{
  "num_hidden_layers": 11,
  "num_attention_heads": 4,
  "intermediate_size": 896,
  "learning_rate": 0.00166,
  "beta1": 0.9,
  "beta2": 0.95,
  "weight_decay": 0.0,
  "lr_head": 0.00792,
  "final_lr_fraction": 0.0,
  "max_seq_len": 1024,
  "max_steps": 11234
}
MLP neurons of a small language model. Each row is named by its layer, matrix (up: input weights) and neuron, and shows model dimensions 0-223. Each number is 128 + 32 x the weight over its row's rms, rounded and kept within 0 to 255. Numbers have three digits each.
After each neuron's rows, "fires on" lists the tokens most often at its 100 highest values on Wikipedia text that the model never trained on.

L4.up558:144103160096174080151147123117155101128100127101144107104066124136104161171119097060119117146104132128149135113119178123116127194145105113175092170111136140164116160153189111191142165117166075124146103134066207171120125101094132146135147104108148108169133142107174113155132177115085134140123126128136158122090138103112097117125201117129182117178062152121135153134146069174100189109173194098089152135115113140152132112162150083124169132126111055160148144139146170120134102084116137151122157144185153119108159025124179121089107161141106103204120148111189145119118058100232118135087159152086167136141075121143126106161111122076073158109102165109086084075129116094132115088145
fires on: "3", "1", "2", "4", "5", "s"

L4.up614:126149148077180111097130114034088141131108094178140169112159146133125096153156108113124141151186114145123112113114178154099129175124136088150158076104120092135108105148144108180111166173093137138179124187143162103178132120138141062114089065183161067094141120182141137118118093072142116140120154150176116108122108179160114107124152086114175129138133168153144168136178124217100064111121121087106163155078102146088117195098134044112173088141104164154109099130174184125125114112094100143192161126162089112107100134120142161095085170098114059139168133154063152149164110090122122151164115125139181128175174112142069118137114101094168138126105126125057093090117077097110126101121
fires on: " Ed", " ed", "od", "g", "d", "ra"

L6.up500:113163129123151147135111099115126150104145087169205161114142066128186185176068125152074120111146138153125148088088150085159165127146106171091091135141130131154144137121113119137094164125115085106099078078129114131134100104169096127080183121092145129158202194172078136153134130048098104167145145121089149111082098145106165134122160063109147131157106155179154103150112131122136135139181108163090096143082109146102110126139117136095112085199153105138126102123125156103068104109171134145115164142153045087170135121157124172135115117080145142235139067200192135120139121133187164106158156127124130054151128105132081141136108087057112085161104140114063102127159113116099126155151
fires on: "1", "\n", " |", " (", ",", "0"

L6.up98:159084135119165113072177122066101147136120073154169150163176198103151130178083102132097088158078124089158142196085188092095173150105129081116128118135127062141111142130122120171099119140182123130080082129160157119108148097140130119148167161191067123122144105163194140133125122091119112151128142178125077178166117175050100196116119134122136093149051185109091100082112115144143103139123148159120123137197048133096149121161162126144127093161156128144126109132170146130125108130152137113104127162121166094122133156072128120133120106099119120135168139092136141114143105132058082174140118134127099076131137099147088193072138190113127048094205110108169086099152124123154096097118
fires on: "l", "t", "d", "b", "p"

L3.up434:120152069134141161110163120156112159084160152098128133159125166152151101108171102172086145108207133122103157128166173130062173097009120114172094091123146132101149167181139097119135213179173108102185125104137150095072085117111142112107130099081193174111113128096132096110092100096130125143136123109112087111154171160067184146062151154136102130128122106115107143133112158116082072166139116123159123128139163136128139192134143118181113141122143182140123123154157092100133128100091105148171135077139164147051157146109155105131086118178095097110179109127106152183095124113128091123174137120110145139151102097162135083146069058103108184123132111169054191163123112119129068137115
fires on: "re", "r", "el", "ol", "ic", "ov"

L7.up625:115123158104150091133144119101146142146200106171088146044112157068153133142152161104114120165200045073084083125106088166106080140133116136112154157152078170148136133154151164116084161093163185137103108179138125112183126108087132063124141140103090111176123150106112126120108143122164038162113163101151153128159187082126207133107135056169129084114106152123123172143093128139108153072119146131141142165157077046166166135103088102125090137133143120140141117111117092127130071133158185145119095148107161103126097120125112132111145141162200105141136175154111143078164165151094130097151141119146199137120134161109143127079093133138167097122149106168085146111070103089070164152194
fires on: "."

L7.up307:143124122115114112106073175118154133100133097150184138143114105117136131144087228129119100149095136104084111091147139195132152097216135148183132164124066158178133160121162153143074122119107135158082079176182132146114172199198094096142095144125155135137092125092124112131134183122163142183128162083141074134121118145128083180134153146072144069168151127088066104085124119210139098145135090147149062124143139122117191119113154112131142144153089178117155154156120126152067140118173103095114106070149152176103169122106188149073140098131121089111110095150195116123122139136115128116183092125092090046122114088115109130128126125145122168080151093175131080144114156136120148067158
fires on: "an", "al", "ol", "han", "at", " Mon"

L4.up512:124122147101143194104157107138160117088139123148198092148144112129116158187109096095102111109067147108133134106085143104060107182136085109157083115141126099194076147137196070136125127121144099153167111126102167104134142125109109130140119162111145096196091069141183121153164140093130091115156113150146151130051146076119170108133164109084234120149127153088157174124131026148097039138130115124067116112086110117153111118125133168093122073167110108122099162137165184138172133094118114131157111139178114168106180122179157193081121119106139122134174201093123121141120133113127147130107165171125122114150174114128115136132140118069185098094165093166094120121114054133145119127169
fires on: "s", "ateg", "ent"

L7.up278:114109107117169142119109078170161138113110145245183136125131113141163129110164073119115182137123188164088136130105115104146139111100096118094127159143119101116128095120161129172113176188112155109128108124088139110168093125123079139106145144121090138115127049136111103117136117175131158137122164148128116140107141132148104127096138122159114051085139170173138127140103080170106141091126095103101089117166160145119155196082042174168156104203160183136125073148112160150183044155123111136124157094107137093079098148151096104160130150138089124098186107160167157065148086149036134179116116159121131150181121122170111075109100116113190113145109067126124211115140123176098126115111
fires on: " of", " at", " on", " gu", " from", " p"

L6.up631:098121108071130132117165140074058147111101090184147163137152135142178137099092105161109121103124143067122142168139138132180191064084118088117143111112182109091130122136133091173107114122074129130102124170152126065112107088161155142111086151183108089098134127116100046083118141072110152103103103180158077133160143156107092134114136120150135107191126084101156162096160135156146130138124143115151099097121086194111163108168114118162132111154162122098104130147162115241146115105100095147143119115129134132107114137223182130155142084174131182137108163201106125119120213186076108109152161168115086159078160137152118136155110130115185143148089085130182060126120101130140086107140
fires on: " ab", " l", " is", " was"

L7.up681:154131127132148077126141125080099225152161103118120094141116151127117146149148114131113093127118153138099110105123163148148225179084115113131094180156174108091121127150146093140099191141163147104110150115112137096071086085133129120076067110050129181158196185122138126104174092065164113150160131152061117111136128127103162146114113116095174160107135131099104169078099157155098177092168149129106125158133148144124120159162120122122160161066179117151162119134162111128126118133138152147072103041149153132051150141108137129090155123120119127132153150096093141130154071107105141133110051159107067159118123162025128149070127117130193141129167098105171121119185171158124069095135
fires on: " le", "he", " by", "j", "at", "ract"

L4.up625:101144140128114084127134160107175150152181133175071178104162133115138115173108158053141136128144102100039140143142127187145106140152055145124146157119150103130149145132138112177073168120102126100112166068131105080147137078073046128128093110113101108171117131122125134183096134131167029150135199119088071100112142091145184139114126089135135179099123149110155170106136108121134147081154170154118131153171092081119186148130124146098090165095121151140148112149172070120145070091126133130154152144112116124146058120111102144172114112144113120121134176140118113076172157134114215083132136125129158103125108122109094181076135125135117156160103113158027154135145077078064130144176
fires on: "."

L4.up641:132151133099159153078138099086147156119144146106157098144125111149108093139084065096138179135114126119099135127156119121140153178162129125149104163205148130150090149125189082176148123163067157153161117143090180144098121037116119126071117097152129133114098130152194167143141112132132109149138171156090178082115143121153087109106165077063179128213097091076151175158114082185104128049134175097115129112122153144096161162104072148147106154111177150092129155171122211137124124103122107169102160083169156159102129142090174133118117159114123085154129122112156179125203097105107077131107147161111126064150130167057146107113123111115148176110174100081090091122121099086098117160170
fires on: "k", "in", "n", "th", "g", "ug"

L3.up293:130158107126142169122182137088130076101141160140080119118113129173154097076108121129097136150117086130134087146158205153124191139135087134080110068139148146155146207146125151130178128171109177100124214057038157100123150161122103160152160109096171157141095115082136099122170159136094073099138112097093089090161179105157116172157146146089170075171115117130112119146128129160135121107114156139145116125187124143180108103158093220142166094181155134113093152113127160107086138129162103155078166125054127134114105067124127121137097089202155141131145141101158132106111170156098163093125157126144115052097149184085119113117135105103127146113148102128160118114041162100130104084085
fires on: "s", "n", "ics", "ill", "ox", "es"

L4.up286:124111118077149136057109149157152198142116137141158091118196141122103123166092163110117099112090030149101129152136169128150125150157076124182150147154142139148066152172215102144155128134137094094107107120102131142165139144103135064139143177138148137138157094053099133120170136108079160159114141103168104162132123108140128135088129184066126111093083122143124087196175094176142109104129121133063073136109181163148161094129056140145113126174154119160148154166183165112166071077122146117123162086114144131147174127153153130131140084140171115139112109114181108089038139139144087187139145155120165051101138109102098152143150141105121121088133090110101115119170072162122149054153
fires on: "ar", "mar", "at", "ol", "in", "ic"

L4.up51:129111132190145171097139154169124164073127094103121137118143188051127105110108122113144163162156122087176124155121137145124110137146121116148181136126192084113110092167195144118104186145114133109128108143178106155162166155133131117122120169158156153110163105095111047166104073094115134135110150149169117116171125123143107108106253133079094102114123158177108118202140064186082072124116111099148138070074183087124210111107122172140096143189071107141122090138146088161144103099096166141150166112119098117121174144134165101134080138117105127147105122120206168112077151137144075163122180120155128070069140124092153134104148083137117115117142108159099135090166139086080116133142
fires on: "ic", "ol", "ap", "ick", "om", "ri"

L7.up477:182113154093182134110126141127178154115182079127155104114123133103134130148079122099146108078196124152133093116088130097090122184170085100047059105148071111188117122166145121122122113133157117160122173063156119138158132140083113084128096113094079129109120084088144091124164160095114121182169141126143102093100151123130171154125119135095186104092110125106172139171128095182109086101143128172106132098109167059059124080095108212091124097199137161129110128112153090152144130147122140130183200092129040121142107120125153136129086114121132111158083143075189131112121169115128175129084190177120113144148113159146148148117154065097154083113160142172091146133063141153137173104129
fires on: "om", "on", "er", "ateg", "im", "/"

L7.up813:147104140119146140163161084138150147178124089086114185078117158141168106147115173087103113128051127172112145135133147073181153156143107092127153082106126070157155143131103120154119106115146109158070149117156172174122104175092127131076140155171136119101099161146135112174115170136145124103163100087161043092133135113146142103111120157092202137122157192177125134127159085199091121119112131158160091137182162044123118141139183042153119152157090149200096096159091107140084105136153110147152088102175111131130090094154132127165157124083137119198132092176117110136143090092145141133101188117122161068089131066124117127110097134125074082118159130151092186114077143057131121113153
fires on: "-", "'", " de", " out", " and", " sup"

L7.up323:136132161132171114069125094133161204057136116162134119130173146104110092097106151077133112082111134073098151124098130158081154178137134083201144174131165121163139186150201127158118170081131166173168145169133113168096107137107088159142144128135136179188137087102104075123100178102181154164168166113130147152183137144125101117136127120054145117152133106131022112102131159188130095116125073116061052096116152097136138095153146153124120168153146137133109114132174158091108126098158178158143112097154087117094165132128142110090086077144148151104137173116200089149116167093115090123086127139090108084118140148067086078133119085079141123160119157122135168128088095099105145117175
fires on: "s", "der", "g", "at", "in"

L7.up134:100154163143126136154153092139179155166127082053156102134164179134122131150161103080093161141176136106090167169102103093118174119099057083129162109136167097156084097135159170139096167079004111099084134131131186057151122138163145115136166165162100101084136141092180105106142142134125156138134085189103126183157121123124111131104138087189088068142112139122140111150097098143133121115148143141080169124132082160124184139150086125141099159139128160144105125117178111154155164133143153173141158133083128129069103093163166170127146149155174097119142126129101106076117094176076094145140069162124079172112093150128081124105102109158096190060135085083123080116111184129141071125132
fires on: "0", "1", "'", " \""

L3.up437:111119122076105189125103235154124104120099150150093181115113160159152112128123091092110123172084079123096126098126115168096165153095145131156093146114139141134135146145136129146142148204090202130082194089149127131170103204151151098057110122096115095154102157167145100157143124122122134121171141093067090075166137086144147139103171089120108090110123140104120107139062136195087160106123167147121123099135146166125118153136092152151201158104120110124203159107140105149143088120120168138128168103148163147141119108134169100175199108151124083158121135142117143120126125087142097109041111130125190049142153148089117143105144145116135160145152103137079170142094120108109000131107
fires on: "i", " B", "am", " ==", "===", "=="

L6.up446:144142103105124140177084154101197128137132130145167154120137086100109098083122152088055126093134134084137147190067152105157142202151107113087094117122140103199173094162104133143115165137150115092072108101073106127123090137097083148174022166152136153177135133141071114140112175159091033122135107143112092110095101113152142117100158147102127137173133126197175109117165144129083133146136058119121153173102085166155136173172101170153132167075174113097117143100098134136163104110146080108099158140106096083131142109107171133150182165102095142149161137178152107127144146101135130088136175149113071144069127073152179166137107111175153138138115169135122064108162060159145108128126
fires on: " also", " was", " is", " c", " after", " began"

L4.up245:133207168121141150124112123124122092178153109158114073119132138097129101076116139147086159156133094089163122170025103116184232099044043108077100090176103139184134101136113065126090116159105096112141183098093106109197143157082099131151117108143116095182142128106105098112083117091077110104131127146142124115106142078140116138133133106175092100121147172083159113108136113118139155166114120195120140105090121108136183126133136154147124067182217092101182137142152163136104128117133144110108146129102125124123065123142150147115164160153089130137140189139082112109109177187143124067174146141121120136156112107159136162130119163159126091119120139134203061178145134077118122121132
fires on: "ac", " are", " was", " is", " the", "ength"

L4.up233:164113055110130076134135106106119153130105196158160194134095109079131119085106139112120134112140123136125074163115124153111176128122129111090184072173102186152141231145134098110137126150144131095144160121116109055081131161105099172113155128187120180157098080149135123153194182124088125130133165155155113127128146148044149174141115110096147157147102113066090105110137132102124118151138110154168146178189081132160136115146102118152187100164135113145171158099088140135219175118184109086142148109090161117077109131156159071165109110127113082119141104124110096072166106089130162124112126153104110119065081230104135077118088093095121125117108127153137131146176141084107113079126
fires on: "b", "v", "g", " |", "t", "ov"

L4.up138:138141088145184124130155131155130130099160100179132090125149114065177137123095213113145105173133128113128121113098125101156140116165133130135189175131137116111120166146193133133101141161084123106138117147145156136124146115128110166104124137084179139091097192149105163122150119097109128116123137107127171141093146105150070139076109106136141079088124213093117116066179132221100141085154191139110155205133136132148076194119128127132106088178155141096137081083060109116154045111176162165069051126098171106099132132123115143108140191116185123116167104140157155109080096121057122104174133110118075101146050127068080158095121099146146126157116103088142146128156116114089150154139
fires on: "et", "ar", "o", "y", "un"

L6.up584:092138143115094096121093188142145152140121097166121130115089179109107114142077058088109167109170149150137131115155138169105105120112074161099104177251074141136102168134151085092144137131131156217126091150138158132108134113091124159094083114088114171161134098153174070124143095093178088131113157161136112103081131113113125144063102133084141160137120058147085180207123109147101170107115112142167079105138132135162129128142065153142231158146104194156122109096123134167142143102085159130117120117157157185111138134136121161185095091168077104133169085122132141144146106094181162154110114149161159154184132154124182123177097089115151139093150165125155126112110176146108120130183
fires on: "0", " York", "k", "er", "ad"

L4.up876:128153174084173110162134104101157165138128130142106127141152101067149193157157138110134122129160123163081172128170075161051114110136096148089149164104145052115128109140140126143096154167137092103085124082172131081155146143126102124130134148097100156115109120121065107114160138191038082170142194172057154114104134189111128215145131145133135182150119202115111159179105109120140126122134144157128123133084168144082099121101044118114131134078148164121132073156139104119113040130152177129165135120115066118157113161166160137070111131130138113162147064195164148097135172087149123098172134104213111119173091123131149195129130099121123122132107096109114095086124128131100126099124
fires on: "ic", "on", "od", "ick", "un"

L4.up560:130144157097152102115139120090144127119131175123130110113101122112134113080068140112116128127078094109063165107178205156124149137095115156123118083109091148165068148166205084134154154116108120083177087109050158105084130142118143120152211200133160110145087100115224158108156125108114124189145128115148058121128143136123142189133130143143212097097098128098109040114176156111066089109178136182133165140166153109105177116122141151148088082140140156160117153154139178101125140109110081152162149144152103145126139133121138090117099104122173109128136108067115171119093105169107139102126163129106157112113148133139079160094116094040149137105107114166098097123094133121162032158150
fires on: "at", "is", "2", "ov", "l", "g"

L4.up519:139120119102190126095145128106138086116125103107135170145174080119145123191104172109074088125046129117108141103184170096177146125141112143155120116131117139190148127106151105142089166123147124115142063124159135105105075122125118095094120110105096049053143132167126119163153107104135072135146087053115110059155150144139155117133201168159190079119149105114144091142108178219109162107178169147115147171099155109157065170124150110103122095137113134124136160061092137126067109144079090108150162083147106115157136137118204131107169187146144118146162125176167162119147137087137132121176135139129166107210106127118141131096103169070116152168131138077103153146097090106152063141117
fires on: " and", ",", " |", ";", " to", " for"

L7.up748:140059112131156134117144063092075122161119081140136135156135174089169164218117115127104173158108128159107151192174137117140131159171129075126094134188146150168122135150128144086116079141138122097187150151154159073103146082123142075133126121134116118133144125157129111096078144115114082172149134126137114128099088157133038125140125126095125134147111149136101128164144112067157097110116165090033124151115088137202112123136133136124167090141144134153153115074154163140112097128228077148157106118199077156100133160161133126138083219076113121098162149163155127128123113130150103175157131157048177090140105167137085183110127136136161137105156120076124075050139109099098127106107
fires on: "od", "b", "d", " up", " av"

L6.up675:142105099137100139099156090136134061139137147077164094100109127148119148166120094089136117123074127131078171143158142094111103213126135142099056109206110099166120142134190117158154131167177036122142074157156126148140114089121158121110133115143149122177112098099137129151124134156150089197152161123183074108033108119082086143133163119143204109152110154102197181168180078149130156116153142111099109166116155132171132127123133131117141098095177084132119163095119162128169093097089109146124129135149126072040101053171150151121131170138123111151162079161169171119090082155123115113134149189078138155147087157139147153170147144119150123098148098114102158061121116121101094089123
fires on: " of", "s", ":", "1", " ", "on"

L4.up818:146159145048065103090175187104145130075135084144084130139176164114114086186150122095151171160153117196082148135155133129101133171134132134087069144170107124122119104150137105107116134186126153199113146121152126119121128140082095115067111125106133167073126121129157097104121135149082123117186147120172131109143143114146087135153095085105082141061120161150151170184133135131124124155158137157168108123129151183194091178127064103164193104143068152169183103148100130123151129133113224109140172115146155095148116131078130079055024129138133114138114116079177089123161087131139131157097069132130119123139093178133138139160109094099122084121091184117116097102132175132075149118135
fires on: "son", "er", "ell", " Hall", "ston", "berg"

L4.up70:131071154127105159104140123122159125113130044145213140120128100148114117113115130122105105150094152122205131108130152081136123117141078152105075186149161097118108118108133118119106127162154086116108069101101177132132116139147069133133126155131168083122112125102147123156140090167180126149136127162149083149098111143136165152079141103159165107156143124114122102120123050208069123110176180130114105146113102097042203132139082106110184071138172190107109132165163165141158127070098112146112110154197088107088150114095181177130131134086156121117122166149124171166089191123147123147187157150145119103120153096119097212076123107151128136106124194130165074099121051104156110130187
fires on: "as", "2", "ateg", "5", "9", "6"

L7.up465:103129129119107075141149163158164060174137154119139181121170162096125134170145174084100132118086056167168187153046092097140139143151081091101066152120160118162117138197166046076133113118092122106170095104091119072135163114124180125089197151113125127150110067090084092126089127122108144110127164158103165111132142181062098149126123127135125070164125079140115083104155157098146175157150137140072114152161147120119150103102127178128113116101118145161148118081106145119136130120141181130130084137155113146137133138184169125138159151135162136103130165126117073132056107130108123115185113134084151112161147121185094148157106125143132113050225119107136076113039138142108145094143
fires on: " he", " John", "'", " Don", "on"

L4.up195:130129166079155088112134117113217092122155110151072120119146160091112142094145067068124107115149142097091126187113132106117097186130114112165148102138140112156103110152133063176116107103115123084116146178090087040142052104136104118144137211155061073145144125144122119133079179123134128118122142127097141137129133148141166123130208118150117126108146113106115104127170106133124157164153143070119132129112111138119169166094132154136144148135168138168083147048158093146186151129116176177070102138109101070112146133188163071142146147133175128117127148167092075116134092097111126166146048141146151151116128170121083156156122125106122131064201151191169094146050110085097132117184
fires on: " \"", "'", "g", "s", " he", " D"

L7.up29:160153105110143112135097126119123143085154167148131142113086109128166111084135124171101111118087090115175153162178148126140130132120102159128133075184145127169095111176147131119092116116118111076156135161083088046099098068081096104134109119155148169098176123115100127128131120104194140130158147199158122091132168101134144166141150074103138144153123075194140129163148176108178156127148104103183203150180109139103152126141143138172141088126179131138082101062116163202165162126140071147089094124101150101081107141146089108132090113088103110164166071105081138073189162093123157143197094125061101172135134157145172106110109111146112052137168121169187125122048103142089155133116
fires on: "b", "g", "l", "qu", "ph"

L4.up457:149104113099127140074173130132131171143110091125083161137171159131116123150157107122152132144139141118162128129145104097136142119169106111125162132086098083126082109117113138139122114101099146116113185166129122118180094216100129103097130120137081115142076127128127061146162077177202087147116145109114143180131125177122114135104102136115078082114104236148114141139124051138081104165135089167089106074144115094087143108199042150102159160181087122129135135162111133205165083106172135174132140079127107170124194081131125136157092131174102066118137146076108063094111147139160111131144094139132139053137149095145216151143117081112179133112154118143121190114147173188129126128131
fires on: "am", "im", "om", "v", "av"

L4.up211:111112141070125104117103111103153148063107132154127110103103136114124110130075088090136087144138114144136176134107112173101135189093135118144058135170107129153129127143165074145152171135121056128127123166085136116108116140067144094107073100188112149089133162117111177193158142080136119172151175158171159076079111103146176172142172157104162124152105172105089189163133111159127096121121099157145129104097114171093110151106067176084155054139187100105138152143170135158115142099069101117195124157114199100140149119126157130159102120078124065178173116124113174144158189077146161115130144123109163114142074104142085127115103081071180145166166121195128136147054095165113144122106
fires on: "g", " Reg", "at", "th"

L7.up614:117105115073153111088175149178107181208132116165150102098191104126171126143094161059128142108078191143119120090114120167172129163114113117105149149133104064140179165127121123136080099122124104184118116130100161120099130153190150099073116155130084116129125168100141098170122108156093111136171142160141129151141157184131131129108121097171141098122121170149134171175157136163067142153171069153181113105082150103151145186123095078133136177123071118130188073158148080175166141094146045169136098045158085167084124160085175174084139145153070149131130125059139095139192118115136100157134093141154100073115127120097171155092144110148120084156109129111123130099145143109101149085141
fires on: " V", " the", " ", "am", "av"

L4.up316:109121108110161116079157126152123124086158115127144122137120099119117086132130118176119159154112098090115153141073160135151126106082156160101129144155110143144121145149134095154079186128010118128150094104132151136157110107159131077053086147097112092097165156102133141119016089114175120114120142137143132119155178150117100156093136186141159106084128180129142090194120053172122132143168175094116139153121091155123199119078156194129183103064190140107098144110136105135130078124116147127099141133162168095110085157131125167120186171092219127090109156158198131127101125172138215159085115146163084151155088108131147175148143126156114113079147082150114105069147136142137133118133
fires on: "4", "5", "8", "qu", "7"

L4.up885:139152137082101178137099127093194149178111086167083108151188166101160150168140147093114171128149161155155144127114108138093120112125105079081174157128180078128151140134148112167093104154109097131129108122136125173141113148172113075155075108139166109097170132092092111096098129106133102197129184201068145143085129176100128129066105131153160158154085105140140206127202088156137084119165131082110144072063180068152077173101110178129138127183124154165139051115157114176164148097149177104132109109147110147109070138192143139091071106147144148133153087160138172131122117157140111138147142127121111131182097104149162100136118148131115064132120099170087079167143153114104162071148
fires on: "on", "ac", "en", "od", "o", "r"

L7.up417:106131151104069143070138170182138061120132113127124082086117097138111129029132154065092131115067081072084113211094124097170151122120147123197107095134088175140093161148128143102103178209094158100151186131178134102125140104081099149171124183092181150127137099077190135138129140115118157101136069129085086140127179063171123133164121103128094089147139124102088114093134123181112068144119160101121163130165166095138145140148088164163173140144124186165142180148081136147102121158131137124164120164138089078095159098125163097133065150175112110093115116102152090119131173141103115143137134128116148136120083157137111120143155109084138151137175131159140135166071112064109082140165
fires on: "s", "is", "os", "ro", "ts", "el"

L3.up360:122149099079078112108119160101094138088142148176193122138091186074133113143174130133134111084093127113073134133117169136102191195123144113123099143157069129123166147164106091105089149121177159136152137123152133182078040148104153162109097120116141123204153092127167111120125090070131079098158148114101131108181207076096099130106110146098106189133111094085102175119074183103087115108149122137158104118193150109161165199130112145194129143097149141183117132128178102131165133114103128153156111050149110157112104111106137087106070140174105114158150163119129137129177162074130116120116097120141170190157105157102139083153126125074111175155098151154107171157105161147051137145112
fires on: "er", "t", "ur", "s", "p", "b"

L6.up778:112164171051131114139124160121160129149147091117055103118127170143137107131114028067102152164138071120096160166159135165155138123088135146108115138119128063171129142145159144133133165127072135106052105179084126134159111153065141125100150132151126121182147182086158174084120108141072158144099157176118128107091170116155123171122137145156143087114096152170134139171106061156153166096146200093115131142130117136123128130141084180105111145168195118152072077142172125110125095140119183144057148166116048115131143109138112169155156145113136114166112160138170173095065121189108170111134103106141158117119136099128123192125148103076113137101114026136130132086091163135144084102116
fires on: "1", "5", "7", "6", "9"

L3.up428:160096145174168079124170106083132132171134119131160119133136166133114096107080141092141140107092083107114117169091175143104170123113063061118192110147166127124045123130152106163120106073148125101082103101125139159116119143152110134139133105181146167071109081053142128151127149166118109132105149101154109097187084090137110111123111083136080167141135116161141103219131129141103136129142126116145093115098080123183061104140150080093111138208091128167162135127106169116097094098154158117102122140081126132117116066122222143152133097139123133192143111196099119120120154124110129207101131157101165128058082153144133139126125161124155128086187165130059160139031174101135143119118
fires on: " |", "'", "-", "ire", "0", "ian"

L7.up845:085144135149034108120151113168108109137165164134164103132128107135151119110135122121136136140122113097143060158109158204135147073091131095120155123149165124242128151133165096163122156150114088114127117045043149152101119177131127148169168147165137172129108134079122152146175136175095139161127172141135142110160131116125139127085197082103177124142117126132091088198161139114085132119121135132196230125129079113087167101154072101113113142186166071132102180185123199127099152119142106096112113131136073122113094083129125111129131127076146103146094117131137105111153146138119127147154117183126129063113153140152047161106138094142142100069121133187140166149063127108151099090136
fires on: " the", "c", "ed", "at", "g", "as"

L6.up658:151119097121094117072186101120099114089116109142092117160194105141131102105057119150137162100098139057086105169155149149136124136129141153092118128171146093181111191145170099106166144129156102145163089174114162112146103075153112157123111174103062114162122079127151183134141038095124140126132111128176155119083143157117114089102158156107215114144102140130156199153170042167144080094152108127129150106122058117218110164116107143106149065115131129173133132126091123076166086158131096180137154139154177107102121123116142156176132160101123100121129138118210139145175148118089120142122127145180149120111049160088095150160141125115158130070134130150142107119084086088080160100158
fires on: " |", "ak", "s", "el", "ation"

L6.up141:125163132153058189103150112141160082083178178198132115146150128123141098083106117107065091069165110109136167201161103111178150105097110110160112094132126098141145194141133169126125168100100175114135198134117184145145128090115132163152135096122133198148141090094156075124157150085151148138169118142179152182164125191113117135138119068090049091174128102136089165102120106105100017096145121101128097176113087093158105139104081153132163120147145179185094114106089131132102135104187092142133176147144099149110098144127141126125069135100135132152098135109188052078163126157117147100180085151116125109109166168148129108151114109134109149140097176097128097148174130110083129134126
fires on: "s", "ts", "es", "ins"

L3.up176:150163095125071172038132151128153167164126168181100116136090159118173055178128155145099129109168151151140114146167122151110150170067077118101103120105118134122144134151172123136110109142103106094133165121082153211090064152068125091121090062064147155211168136140098089111140157079128062108166144127090124109126195082164192104124133122153094130145119092070092164096124152063121193142128127125051118129162196142131107121116078155145110143147083113132159149139136090073114140135118128145141157122160176198111165066165098128110093125156131113133153100149118104139106166101183134107124099103130123168124175150137161114144128135147080145173056142157148155158109161115106140118150
fires on: "al", "s", "or", "er", "ir", "an"

L6.up477:113046115143139119127112122165127108159140080100089162129107091083135093169104099074140171182057162150210122115087123197158135078170134173097135151106171111117119121150200149135096132170075124129088153140116131148141112151154115165143125141133079134099136175116125144115112124102157131173105142136137135172176131159151078165084121145069143118146108183170095138107158094158104111116140178155086159137134137058085126167128154082096077155113157147112107080165140149168128074141169130157074083076164129133130124133108120188135165112111156151185110108155154138091177126182102134149169157123172127050128147091135143173077120200112133072148116098045131131148156162152110127047145
fires on: "o", "u", "y", "he", "ed"

L7.up56:092177125166147104103158090086133134114146125152148094086146117123111105152069161095137121144095127079118104146062111168164129152146113167116074156192151149181143154137184123142138062159135120132161049107145124095169157111123080141085095142137142102142165134123104080172137139080141161166140137147140131139120101116044058136082153157082180144135125173164139138141089052147109118111234100156122157124082121177182114131106153122111123180155140073175126147095134109143139135113113100109129121125156135169127041131129152095123099123083081100217137086181175108113134148150115083134136162154133163137167052137132123168139160119127131118062212168140117134104105083096106098140108
fires on: " |", ",", "ly", "ot", "ac", "ak"

L6.up192:108134111121226139076119137123145125218134137077074115115123126126131153076186154094121098131136131119165148187127170160125125118083125117138106054079211124142165141131172123111140124094095123062156173121085134121191153147154134143137110064157187202086124106069108126129122139156162098103140110145125079082126120083057130155133162163150147142106126108143070095102146142139071141114159099152149096119163177146123182060094129181132120171162113147131123184136139156163150112067104087163162159093139139140098119102129161140172150124166134137107113113128118076134106122177094086179113156141169113044159118138102180077132048092094141162106132086149106134132140122131134104083156
fires on: "ol", " or", "r", "in", "ic"